config.toml
init = "normal"
beta2 = 0.95
train_tokens = 129900000
MLP neurons of a small language model. Each row is named by its layer, matrix (gate and up: input weights) and neuron, and shows model dimensions 0-63. Each number is 50 + 10 x the weight over its row's rms, rounded and kept within 0 to 99. A neuron's up and down rows have the sign that makes its largest values positive.
After each neuron's rows, "fires after" lists the tokens most often just before its 100 highest values on Wikipedia text that the model never trained on.

L5.gate340:54 49 67 56 43 40 67 51 22 50 62 61 37 47 45 50 32 57 55 52 60 62 39 45 52 54 57 46 57 48 62 63 45 50 59 33 61 55 59 47 44 36 58 49 48 74 34 59 40 40 38 68 55 35 46 56 58 39 49 32 33 50 55 51
L5.up340:46 30 46 58 48 52 65 53 44 57 58 42 57 35 45 46 53 60 37 46 51 53 40 44 46 57 41 41 57 37 46 42 61 52 74 37 65 54 57 45 35 63 46 54 35 54 49 61 54 47 54 68 65 34 41 56 59 52 59 50 34 48 43 53
fires after: " d", " p", " P", " pe", " ", " D"

L5.gate231:57 52 38 37 59 46 37 42 19 48 59 56 44 39 62 38 35 80 46 30 53 51 48 39 45 52 65 48 49 52 50 45 63 53 41 53 59 38 60 62 55 55 55 48 46 62 55 53 20 59 47 39 40 42 56 46 63 49 46 57 41 53 49 49
L5.up231:33 65 75 39 49 49 45 67 56 51 52 50 49 44 45 46 55 48 62 43 48 54 51 54 46 44 39 43 52 61 59 28 35 62 55 41 46 23 50 66 52 53 56 42 71 35 57 59 48 46 41 63 66 60 40 51 49 43 50 32 35 58 65 33
fires after: " m", " S", " s"

L5.gate354:43 53 45 55 56 42 49 40 47 61 51 56 55 44 45 51 37 52 54 63 64 59 73 47 41 51 50 43 41 52 49 52 39 63 32 49 50 45 61 47 48 46 51 48 54 55 54 60 42 70 52 60 41 56 47 53 54 49 38 49 65 61 35 50
L5.up354:48 54 55 60 38 47 68 32 46 63 54 40 54 62 19 52 60 46 50 62 43 37 52 51 57 40 53 51 78 51 34 55 45 61 45 51 40 43 31 48 48 59 41 58 46 75 56 46 55 55 44 67 67 55 46 52 59 45 43 59 51 46 53 47
fires after: " M", " s", " ", " S", " m"

L5.gate153:38 30 36 52 55 45 60 33 24 45 59 56 32 42 52 61 51 61 45 41 54 50 40 65 67 48 57 43 57 49 64 52 47 40 42 55 52 51 46 68 48 37 44 59 38 63 47 54 48 58 53 45 59 56 65 64 74 57 47 53 56 54 48 46
L5.up153:47 70 50 40 33 53 55 45 46 65 40 60 61 53 53 53 41 32 54 58 54 60 49 47 48 35 62 50 58 58 62 38 51 48 68 40 54 53 45 52 33 42 43 52 53 56 42 52 41 81 53 67 55 44 35 50 50 36 62 44 52 46 36 40
fires after: " ", "v", " S", "-", " s", "c"

L5.gate108:50 57 71 37 46 57 37 36 45 49 61 47 52 47 63 54 42 45 39 60 52 64 64 50 46 46 42 65 60 34 29 48 43 62 45 37 50 38 47 50 58 69 65 73 38 45 58 59 62 52 45 48 52 62 54 36 67 44 34 41 50 56 50 25
L5.up108:53 44 62 66 46 59 65 50 62 44 59 50 54 57 66 53 38 59 52 37 44 38 26 42 40 53 28 46 33 47 60 58 54 55 46 35 62 47 56 58 54 59 53 51 53 52 62 59 35 46 48 55 27 45 25 57 80 42 62 48 48 54 78 36
fires after: "'", " b", " ar", " m", " K", " M"

L5.gate105:54 50 42 53 52 68 52 47 40 60 48 41 39 39 54 48 32 66 41 55 70 63 55 46 45 62 48 46 37 58 24 57 43 59 50 52 72 35 43 55 28 41 63 41 48 42 39 46 45 56 51 26 46 50 50 58 52 40 34 24 25 60 49 49
L5.up105:30 26 46 70 51 57 60 57 35 47 33 42 58 49 50 52 42 54 48 60 43 73 63 65 54 49 53 53 48 62 61 46 43 36 51 31 60 55 31 42 44 64 61 46 32 55 56 64 44 43 50 38 53 67 43 66 55 53 54 50 46 57 68 67
fires after: ".", "\n", ",", "s.", "ed."

L5.gate133:75 43 67 52 48 42 51 46 35 53 49 58 47 52 46 42 39 42 48 58 58 76 47 55 57 46 46 51 57 37 33 53 64 53 42 30 61 28 47 61 26 53 47 37 54 58 56 54 26 53 56 59 70 44 55 60 56 42 51 47 44 63 54 52
L5.up133:59 46 30 68 36 44 66 42 48 23 48 52 45 41 33 72 34 57 42 59 48 60 56 55 54 49 52 60 57 47 40 55 58 64 53 66 63 40 49 49 44 65 48 53 39 42 48 44 49 44 58 52 54 47 50 43 56 55 56 47 42 53 52 47
fires after: " n", " S", " N", " s"

L5.gate201:62 48 58 63 40 56 45 50 39 49 45 67 60 36 42 56 45 62 56 45 59 52 45 64 44 65 42 48 52 41 52 38 51 45 48 55 48 31 58 55 52 53 49 67 71 44 44 51 52 41 55 55 45 60 52 48 48 53 56 51 30 40 64 47
L5.up201:65 57 59 57 56 62 59 55 47 53 50 33 43 30 46 44 34 42 54 34 41 51 52 46 42 50 39 55 63 25 34 50 59 46 46 40 69 55 56 51 50 25 53 47 33 34 49 46 46 50 48 39 54 37 50 63 44 53 48 38 43 53 44 54
fires after: "p", " t", " pr", "t"

L5.gate99:49 34 52 73 31 58 25 25 49 55 52 53 55 43 52 36 46 51 42 58 58 55 64 48 51 62 58 45 43 58 41 56 62 48 33 31 68 53 64 48 42 47 42 53 44 58 46 48 30 68 55 41 61 35 49 58 57 68 48 67 45 40 38 53
L5.up99:40 46 53 52 39 45 51 50 40 64 63 54 32 58 59 48 35 47 45 54 55 54 37 51 33 45 48 48 38 47 33 56 62 42 42 45 46 59 51 49 68 68 58 52 30 69 39 41 35 77 65 49 58 40 52 64 52 50 65 58 37 59 39 59
fires after: "c", "t", "g", "v", " en", "f"

L5.gate47:57 36 40 73 62 58 70 40 44 70 59 61 47 52 35 76 51 43 56 47 64 47 55 42 58 66 34 52 31 44 36 53 52 53 48 42 65 48 33 56 42 49 52 46 43 61 44 60 45 58 35 56 51 39 58 58 68 58 41 41 40 71 40 48
L5.up47:34 49 42 55 60 47 47 38 50 51 62 37 46 60 33 61 38 53 44 46 54 31 50 54 48 72 38 52 52 44 50 41 55 65 63 33 59 28 43 53 48 39 60 47 52 58 59 44 58 51 48 55 44 36 48 67 44 47 53 38 29 58 55 56
fires after: " D", " d", " S", " ex"

L5.gate356:56 70 65 52 41 62 52 32 58 53 54 41 44 52 41 52 49 45 55 39 48 48 51 37 45 50 62 61 51 62 42 58 62 54 63 68 44 50 46 51 50 51 48 66 67 51 70 52 49 54 44 44 76 47 58 68 46 49 61 37 35 44 45 41
L5.up356:46 37 60 72 40 44 58 64 56 49 51 47 52 55 63 55 49 45 54 43 52 65 44 61 43 69 60 39 42 36 38 50 45 25 27 60 43 60 43 56 62 43 47 49 44 57 45 58 60 45 38 62 37 46 30 47 62 55 47 47 43 57 41 33
fires after: " M", "ar", " Mar", " V", " Fran", "es"

L5.gate251:50 57 56 48 68 58 69 52 65 59 73 52 38 34 49 50 55 60 45 49 74 55 57 70 59 56 54 60 42 44 68 46 42 32 54 52 57 61 45 43 28 41 27 59 29 66 35 56 40 60 44 42 49 49 45 36 59 69 57 36 48 57 59 52
L5.up251:49 34 36 54 46 55 50 56 46 49 54 74 50 58 49 53 62 50 55 75 61 44 48 39 36 34 51 43 52 59 28 45 54 45 38 55 59 45 62 46 41 59 31 35 47 60 36 52 52 44 58 59 47 67 50 31 28 64 56 53 60 40 47 57
fires after: " s", " W", " w", "y", "u"

L5.gate238:65 49 27 48 56 55 46 55 47 44 48 52 67 41 31 34 23 52 51 59 60 46 58 50 61 56 47 56 51 40 60 41 59 47 53 50 57 51 43 59 37 39 50 47 56 67 61 62 26 54 54 48 41 53 39 48 57 45 55 39 53 46 51 48
L5.up238:60 54 49 58 54 49 60 29 72 43 39 49 53 61 52 41 37 45 48 65 48 50 42 51 38 48 40 42 54 62 37 67 59 51 29 41 61 49 55 54 46 49 53 52 28 43 65 63 41 41 54 46 60 65 57 46 48 44 47 33 54 47 37 35
fires after: " n", " t", "es", "p", " N"

L5.gate38:55 23 56 53 55 50 41 48 34 54 45 43 39 41 39 81 44 34 45 52 65 63 37 44 67 44 41 55 46 54 60 34 42 66 55 47 51 55 57 53 49 50 27 52 50 45 42 51 38 69 42 36 69 52 54 64 47 38 59 38 44 62 43 51
L5.up38:47 34 53 63 33 37 46 47 46 46 23 51 34 47 35 57 37 37 42 46 37 56 51 51 61 48 46 47 63 35 57 34 48 58 52 50 61 47 57 48 44 43 49 47 61 47 52 46 42 74 42 37 58 51 57 41 43 45 53 40 57 70 51 63
fires after: "pl", " res", " ex", "ur", "es", " rec"

L5.gate136:55 36 55 42 53 56 47 38 40 47 61 72 48 24 54 53 58 57 46 49 54 33 49 56 46 58 58 58 26 39 59 43 45 46 52 46 63 31 53 62 54 58 45 54 53 54 51 55 39 36 52 43 54 51 52 55 54 53 63 40 34 67 48 47
L5.up136:39 18 66 46 42 49 54 56 44 51 42 65 58 59 50 66 57 47 54 40 38 50 61 48 48 50 62 40 70 38 55 43 60 42 47 38 73 41 47 55 49 46 40 49 45 56 48 60 41 48 47 50 53 29 71 34 45 55 59 46 55 46 45 44
fires after: "p", " app", " ad", " cont", "t", "m"

L5.gate101:60 38 50 27 62 50 49 46 21 58 56 55 45 49 60 45 52 64 54 63 61 50 59 42 36 48 46 62 29 37 32 52 43 61 46 46 65 38 35 43 29 47 70 44 55 54 46 41 30 44 44 23 60 61 50 51 60 54 39 48 36 53 46 40
L5.up101:54 57 49 45 58 41 57 48 39 41 62 61 45 66 43 44 60 49 63 39 59 69 66 34 57 38 43 50 51 54 51 48 52 74 50 54 64 63 66 52 55 62 49 50 57 59 39 61 51 47 61 53 65 52 43 34 53 65 47 57 39 55 53 46
fires after: " d", " M", " D", "D", " m", " "

L5.gate359:63 43 63 61 51 47 50 42 50 61 54 60 56 60 27 23 60 62 58 48 60 46 67 48 56 23 70 55 57 45 64 53 44 45 37 68 39 54 59 51 49 49 51 52 61 40 54 54 35 69 51 61 56 55 67 53 40 33 46 52 36 52 44 57
L5.up359:64 56 59 48 55 48 34 51 39 36 63 37 53 47 71 45 44 66 52 50 45 37 33 53 56 49 60 70 48 38 63 39 47 54 62 51 51 58 41 52 46 34 40 40 47 67 49 40 45 45 52 27 45 46 69 45 43 51 54 50 37 42 61 39
fires after: " c", " C", "if", "o", " O", " d"

L5.gate301:49 38 64 25 44 56 65 63 43 49 51 58 51 55 44 51 33 50 58 65 61 70 37 54 31 58 36 56 59 44 22 72 58 59 49 46 48 42 75 51 41 56 34 44 48 68 43 61 38 60 59 52 46 46 58 54 43 50 66 48 47 52 38 35
L5.up301:63 43 46 55 58 44 39 52 43 47 41 39 51 48 35 54 57 33 67 58 51 31 47 50 59 50 43 45 57 33 44 65 74 60 67 59 64 53 32 59 40 48 66 46 47 49 45 40 64 34 44 73 58 52 48 51 51 49 49 50 47 40 54 42
fires after: " s", " N", " S", " G", " n", "c"

L5.gate17:51 27 69 34 45 45 53 48 52 53 76 35 43 60 36 51 40 57 44 57 62 49 52 47 57 53 51 60 59 63 60 55 41 57 44 46 36 36 63 58 46 34 56 53 72 63 38 50 42 43 55 53 66 61 51 46 51 41 57 49 39 56 45 65
L5.up17:55 46 39 47 44 45 34 46 55 40 68 58 49 57 56 46 39 53 42 45 60 45 50 42 41 64 48 48 33 47 63 60 43 51 64 74 56 66 44 49 55 60 40 33 44 63 32 39 49 72 72 42 43 38 46 55 52 45 45 46 60 67 34 62
fires after: " E", " A", "A", " O", "ce", "E"

L5.gate205:54 55 61 49 61 72 50 50 58 52 31 59 44 46 56 45 37 58 67 57 62 72 27 67 51 54 50 57 61 53 41 49 49 52 56 58 59 48 63 40 39 53 53 46 46 71 26 75 45 63 41 58 61 75 49 47 45 42 46 52 57 63 61 47
L5.up205:66 71 39 34 54 51 68 46 56 55 36 53 44 59 59 39 52 54 39 46 58 49 36 60 45 54 47 51 55 53 64 55 64 51 62 50 67 45 54 57 38 56 41 51 48 63 48 55 38 48 48 64 49 59 41 40 34 37 56 78 68 59 41 55
fires after: " s", " S", " wh", " W", "S", " w"

L5.gate124:66 54 60 48 57 64 51 44 37 43 34 51 39 41 46 63 50 50 55 65 48 38 37 67 48 43 46 60 48 41 65 47 27 56 54 64 40 55 67 50 49 50 17 42 66 43 59 55 34 49 36 45 36 52 42 55 44 65 63 45 36 52 54 51
L5.up124:45 35 40 44 41 79 36 58 50 60 49 55 55 45 38 51 47 50 60 74 56 54 53 58 60 64 45 43 42 69 46 58 57 41 62 53 61 60 53 44 40 52 53 55 48 55 51 43 44 34 48 49 63 53 66 61 57 38 63 36 47 37 64 36
fires after: "w", " w", " W", " sh", " y", " he"

L5.gate209:49 40 66 41 64 50 52 50 28 49 40 61 45 38 58 47 70 47 52 57 58 45 57 40 61 44 30 53 50 49 52 52 29 42 37 61 57 49 54 45 41 40 55 52 45 52 53 47 33 54 46 30 48 45 43 56 56 64 43 48 48 61 40 37
L5.up209:46 60 44 56 45 62 49 54 65 41 57 48 47 73 41 50 49 61 66 45 53 35 62 42 61 59 38 60 59 49 45 56 36 71 45 41 55 49 49 46 46 52 58 35 51 44 59 56 49 54 43 42 53 54 43 36 50 61 53 53 53 52 58 42
fires after: " d", " m", " c", " w", "s", "y"

L5.gate177:54 54 50 42 42 42 27 46 45 42 43 71 42 53 55 44 55 61 53 50 50 73 51 47 47 53 37 82 63 51 36 58 56 34 49 62 43 43 54 42 50 71 30 44 39 55 49 62 47 59 53 44 56 50 45 47 45 49 61 62 59 44 70 55
L5.up177:56 36 58 42 56 54 47 64 63 62 45 48 69 43 71 45 48 60 41 41 51 65 49 65 40 38 48 53 49 61 43 56 66 43 66 37 36 48 62 38 50 41 48 56 68 62 51 56 47 47 44 64 58 59 43 54 48 50 55 42 39 60 38 35
fires after: " w", " b", " B", "l", " W", " Y"

L5.gate132:45 52 57 55 65 68 48 63 52 52 41 59 45 37 43 38 47 60 62 30 53 52 34 66 45 58 57 63 51 58 55 48 54 38 53 49 65 45 44 64 49 62 46 44 46 63 33 70 24 32 45 50 66 46 51 39 50 38 54 39 45 45 32 63
L5.up132:44 49 50 63 52 51 42 39 42 60 56 56 47 72 56 50 63 59 50 43 42 21 53 40 44 51 43 50 39 47 58 50 32 44 40 43 60 49 59 62 53 50 38 51 51 58 53 56 59 41 57 52 39 64 62 60 59 51 46 37 54 53 49 46
fires after: " Te", " te", "T", " T", " ", "i"

L5.gate249:58 59 63 42 39 61 58 49 52 69 52 62 45 47 39 61 39 40 44 46 62 57 22 64 58 59 43 55 44 59 40 59 54 43 53 57 41 46 64 51 54 49 58 48 44 67 63 59 43 38 45 47 61 48 51 62 61 50 37 37 53 61 40 32
L5.up249:45 58 40 52 42 54 55 54 73 51 29 59 41 58 41 50 35 37 55 48 46 44 41 44 48 66 35 56 40 39 50 42 57 40 50 48 56 54 50 43 41 45 53 35 65 54 57 55 53 56 64 39 35 43 49 41 50 53 34 33 49 56 35 46
fires after: " s", " T", " t", " S", " B", "ed"

L5.gate35:59 50 62 47 49 50 60 58 47 46 46 37 66 46 39 48 46 51 52 59 59 54 57 46 54 54 61 54 61 54 49 69 48 54 46 53 59 30 50 65 37 38 40 61 52 63 55 60 65 55 45 45 60 58 55 45 39 33 48 47 35 62 55 44
L5.up35:50 56 44 42 48 27 54 37 51 21 44 48 63 52 35 53 59 55 76 55 59 35 58 36 40 68 61 34 53 51 68 65 50 62 49 57 55 43 30 38 58 54 47 59 41 47 58 40 62 47 62 48 47 52 44 50 39 39 34 59 41 51 44 42
fires after: " C", " N", " c", " des", "es", "ite"

L5.gate45:72 66 42 50 52 56 49 59 30 46 63 72 23 46 55 77 43 65 59 45 52 40 49 67 55 56 52 58 40 49 67 48 47 50 56 50 59 58 44 37 70 49 45 44 56 78 55 62 43 61 29 40 58 44 64 58 64 52 49 52 30 62 45 46
L5.up45:57 61 35 58 54 52 39 41 35 41 46 36 46 60 46 39 52 54 79 64 52 50 50 54 45 50 59 57 36 63 46 32 47 54 60 71 61 53 54 41 47 46 50 53 76 46 39 59 67 40 41 49 54 38 33 42 33 42 44 55 54 42 66 34
fires after: " W", " s", " w", " se", "\n", " r"

L5.gate298:42 43 52 49 40 49 61 43 46 50 52 46 56 55 35 59 49 55 31 64 73 43 28 45 57 42 44 61 26 40 53 53 57 35 52 50 61 62 32 48 43 36 58 57 46 42 38 42 51 45 49 43 50 54 41 56 42 43 52 54 46 51 48 38
L5.up298:51 55 71 63 37 66 70 59 59 56 43 44 46 43 49 42 49 44 27 59 44 43 55 59 44 50 51 54 49 37 62 54 60 55 40 40 38 57 57 42 48 34 57 59 69 38 46 55 58 72 52 59 36 57 33 60 34 47 57 43 45 68 65 36
fires after: " B", " T", "B", " to", "-"

L5.gate246:46 59 60 42 77 65 61 50 44 62 35 56 62 50 55 44 33 52 39 61 55 74 35 66 51 53 37 47 70 61 68 48 56 44 47 54 57 58 50 61 40 48 58 59 52 49 53 45 51 45 40 38 64 60 35 58 53 45 37 44 60 51 59 42
L5.up246:51 69 53 59 56 81 56 54 61 59 49 55 35 33 44 43 53 74 58 46 51 51 47 54 38 53 40 62 51 49 50 46 51 47 67 48 59 55 42 50 62 65 54 49 55 59 39 61 55 48 50 49 36 63 59 60 48 56 60 48 50 58 39 48
fires after: " sh", " th", " b", " B", " al"

L5.gate377:51 31 46 59 53 46 52 55 52 63 53 57 50 34 48 52 51 62 37 71 42 46 38 67 50 45 48 56 36 46 63 64 39 52 52 53 79 57 46 58 56 45 48 45 31 68 39 61 46 46 34 62 56 60 54 49 66 55 37 63 52 63 39 62
L5.up377:54 50 33 53 65 56 55 44 67 31 56 64 47 38 60 57 46 38 42 45 50 57 52 62 51 69 57 53 39 31 42 45 45 45 43 52 62 42 56 55 76 48 62 38 42 41 52 47 54 63 56 43 59 57 32 39 43 45 42 45 50 48 27 64
fires after: "ep", " g", "p", " me", " s", " S"

L5.gate308:48 46 41 59 44 46 32 51 38 36 47 43 31 20 51 41 40 69 48 50 52 58 48 42 52 41 54 53 47 45 49 41 41 38 43 44 37 64 67 49 53 42 38 47 41 39 41 55 41 51 52 35 51 43 56 47 44 39 69 58 52 37 37 75
L5.up308:54 64 49 38 46 49 58 49 55 43 36 61 63 50 37 69 32 47 46 71 52 70 38 54 51 66 63 44 37 43 53 63 52 33 53 38 41 32 52 56 48 42 54 63 46 52 39 45 49 63 45 47 56 44 42 46 48 43 53 58 49 49 38 51
fires after: "r", " C", " W", "v", "re", " w"

L5.gate56:53 44 49 33 39 62 52 52 40 32 32 56 53 58 43 59 58 56 53 56 53 52 46 55 53 41 36 57 36 59 19 48 44 44 36 57 39 41 61 37 50 42 55 60 48 34 59 66 59 42 35 52 53 66 39 53 51 43 41 58 44 63 63 47
L5.up56:58 63 61 39 39 46 41 55 36 57 33 61 49 53 58 51 48 57 64 47 52 41 69 45 33 44 47 48 51 39 50 46 49 66 33 46 48 34 42 37 63 69 71 46 49 44 52 43 45 59 36 53 35 44 42 63 49 52 64 66 54 32 51 50
fires after: " b", " st", " w", "ro", " m", "ec"

L5.gate14:64 34 61 51 65 46 63 38 50 42 55 57 60 43 43 46 37 58 50 52 56 44 46 57 54 38 58 67 50 67 44 28 48 59 59 64 54 22 48 48 46 45 38 40 52 70 32 54 53 59 36 34 52 62 63 48 75 44 55 52 69 78 64 51
L5.up14:60 50 58 49 63 39 55 38 54 40 40 50 55 46 49 37 54 66 63 46 46 41 64 49 39 59 46 53 47 66 64 29 67 52 70 46 52 49 40 47 46 40 54 43 45 56 47 48 44 64 62 52 42 51 49 39 53 63 52 63 67 36 68 63
fires after: " m", " w", "un", "ov", " o", " M"

L5.gate42:70 60 55 50 49 53 56 48 45 54 53 42 43 49 49 47 38 54 61 61 56 69 44 54 54 61 51 61 60 54 39 41 49 49 76 40 75 49 51 46 46 46 61 32 44 56 64 57 37 53 51 52 68 64 45 64 63 60 62 35 43 38 58 37
L5.up42:48 58 45 50 57 40 47 36 52 44 61 57 51 42 53 55 58 77 50 34 53 57 48 64 53 51 60 45 45 72 65 57 61 62 49 34 43 31 49 65 57 48 47 31 55 47 66 34 61 58 61 37 58 53 50 42 75 68 48 48 52 42 65 53
fires after: " s", " f", " m", " S", " w", " e"

L5.gate19:63 56 44 44 49 55 35 50 38 57 55 41 42 28 62 34 51 62 43 59 64 57 61 53 49 36 57 54 59 42 57 49 42 55 42 66 50 69 48 33 36 64 39 34 56 49 31 61 49 46 43 56 52 49 47 44 55 46 59 52 57 39 40 38
L5.up19:20 32 31 65 46 52 32 62 49 43 44 33 44 37 45 47 65 50 54 58 51 42 54 49 35 40 47 49 51 67 34 32 43 58 43 57 44 46 53 41 53 53 61 67 51 65 50 61 42 53 39 61 45 57 47 48 30 54 54 49 44 43 48 42
fires after: " w", " b", " W", " tra", " y"

L5.gate3:48 56 61 62 48 51 61 49 60 57 57 39 51 46 57 44 44 41 57 53 58 68 33 51 57 56 59 60 52 55 60 56 46 64 41 50 38 33 48 78 57 60 45 42 38 37 61 73 36 31 42 62 52 51 30 52 37 44 50 26 46 46 58 65
L5.up3:49 52 58 54 56 37 46 70 52 57 58 46 47 43 52 39 52 46 41 59 52 49 40 56 49 51 50 46 68 42 51 32 44 55 46 47 64 49 49 40 54 60 46 35 44 52 42 63 52 51 53 57 53 54 68 30 32 36 51 35 48 45 26 50
fires after: "x", "E", " J", " Te", "th", " te"

L5.gate21:55 68 64 42 51 54 51 66 42 53 59 51 46 45 40 46 50 62 48 67 65 40 56 48 56 54 60 61 64 56 69 56 41 50 56 51 47 48 56 55 43 43 61 65 44 63 49 45 38 48 30 41 51 54 46 45 50 53 42 24 43 46 45 53
L5.up21:50 53 63 33 65 49 47 59 57 40 64 57 54 49 62 49 52 39 60 50 57 42 60 43 51 46 47 60 59 69 50 33 54 49 42 45 63 53 32 51 50 56 58 54 37 55 39 45 54 59 56 40 43 58 40 46 49 53 60 67 47 41 62 41
fires after: " h", " c", " C", " Ch", "h"

L5.gate118:39 53 53 47 49 44 43 40 39 51 53 58 41 41 43 68 64 65 50 63 62 39 35 49 44 57 37 64 34 42 48 77 31 64 33 56 61 50 66 56 46 45 60 41 33 69 54 53 41 43 47 43 68 55 54 49 69 56 56 46 52 54 48 34
L5.up118:71 34 47 49 38 43 43 42 58 52 55 56 57 28 37 59 49 59 32 43 49 58 43 36 56 44 67 36 43 38 71 70 37 49 48 66 48 48 50 51 40 49 55 29 52 41 56 42 52 67 57 53 54 42 48 32 62 62 61 55 54 66 43 54
fires after: " D", " d", "d", "r", "D", "est"

L5.gate171:68 49 67 63 46 56 50 59 47 67 74 56 62 53 32 64 59 38 50 52 51 64 44 56 69 37 61 47 63 58 36 66 57 41 43 55 43 40 65 67 45 65 44 47 52 50 59 70 25 31 57 63 52 46 63 51 52 51 59 44 54 47 39 40
L5.up171:46 46 46 40 59 48 60 62 70 58 73 62 44 47 59 48 51 35 44 50 49 48 32 48 46 46 50 51 43 49 38 54 54 57 41 57 49 48 38 52 62 52 66 53 49 67 53 42 50 65 47 55 43 61 60 62 57 39 42 38 54 62 35 40
fires after: " T", "pt", "u", "t", " I"

L5.gate266:57 49 59 52 43 41 43 55 26 50 43 51 50 42 43 53 21 45 41 45 60 51 54 43 51 55 63 59 53 70 60 42 50 44 48 46 55 52 44 39 41 32 48 50 65 60 36 47 63 60 45 31 52 49 52 56 57 45 43 63 38 57 39 45
L5.up266:43 55 43 45 54 60 69 47 45 54 59 49 49 59 44 73 57 54 42 34 43 46 40 56 39 44 55 41 48 32 57 65 51 58 53 46 59 53 28 42 42 52 47 56 46 39 57 42 44 44 51 50 43 40 52 43 64 57 68 43 51 42 59 36
fires after: " D", " d", " ind", " S", " ch", "ra"

L5.gate196:54 49 48 54 58 39 62 34 48 48 49 39 55 41 43 54 50 48 28 58 63 43 60 57 53 59 47 53 50 56 57 52 44 58 57 57 52 50 37 58 41 44 48 48 62 51 50 52 60 67 26 54 45 63 45 65 79 57 39 49 54 54 59 51
L5.up196:44 47 40 59 33 64 47 37 46 38 43 35 49 44 48 25 50 57 37 47 50 26 71 43 64 46 50 62 45 52 52 41 40 67 45 58 66 59 28 50 42 54 77 53 73 43 52 41 68 51 43 52 51 65 64 57 46 66 42 49 56 47 53 68
fires after: " m", " w", " c", " h", " b", " th"

L5.gate285:54 49 70 62 47 62 58 54 36 46 59 62 46 49 38 40 46 58 45 38 58 33 50 58 48 47 50 44 53 47 53 32 64 57 58 58 38 49 59 76 55 42 63 59 60 61 38 62 31 59 49 72 45 57 49 56 63 47 57 60 47 38 42 54
L5.up285:44 46 44 31 54 60 37 45 31 73 78 78 26 47 58 54 55 59 47 58 54 53 51 64 55 61 44 63 37 23 52 52 45 45 51 57 37 54 54 53 59 72 62 51 48 52 56 56 42 59 58 54 49 39 64 58 52 54 51 38 45 53 39 44
fires after: " t", "t", "c", "u", "on", " a"

L5.gate325:69 40 46 39 53 49 37 51 36 55 45 50 42 48 52 56 46 44 56 52 68 41 59 64 58 63 73 56 37 59 55 52 33 40 38 56 42 68 40 27 42 47 43 44 76 67 41 68 55 37 46 28 56 43 46 36 59 47 54 55 50 52 24 46
L5.up325:47 47 44 58 55 51 62 48 54 62 40 44 55 58 62 67 46 45 37 66 48 52 38 40 56 33 50 46 31 62 65 65 56 47 62 38 42 56 52 75 33 45 38 49 57 65 50 39 38 36 68 49 54 55 55 56 40 45 49 54 58 65 53 46
fires after: " W", " w", " Re", " sp", " l"

L5.gate93:52 52 42 51 62 49 34 52 52 38 54 36 44 50 49 71 51 50 56 62 50 46 70 40 35 56 33 62 35 32 44 64 58 35 50 62 45 49 48 39 44 48 42 51 43 45 55 40 38 47 33 39 58 47 58 45 74 39 56 61 41 47 37 48
L5.up93:45 26 48 42 46 48 31 57 39 25 44 41 38 55 62 49 33 48 55 42 49 45 54 53 43 53 65 65 42 48 57 45 66 64 32 45 47 39 52 45 61 47 44 50 53 36 64 33 45 46 52 43 58 54 69 50 63 49 26 62 47 51 59 56
fires after: " d", " D", " N", "D", "d", "ist"

L5.gate7:57 52 42 43 54 66 63 43 31 44 41 44 46 27 60 47 41 50 45 43 53 37 47 43 45 44 36 52 42 55 53 40 57 58 34 68 61 48 55 65 52 51 47 46 58 46 61 51 21 53 48 36 71 51 60 50 49 59 71 47 47 62 41 44
L5.up7:48 48 53 52 57 65 45 55 52 49 53 35 51 54 45 34 68 64 47 42 39 49 43 42 55 33 60 47 56 57 73 45 42 57 50 41 47 24 42 57 38 50 51 56 41 58 43 58 64 51 58 46 56 47 59 49 38 42 56 51 48 56 69 62
fires after: ".", "\n", " O", "E", "s."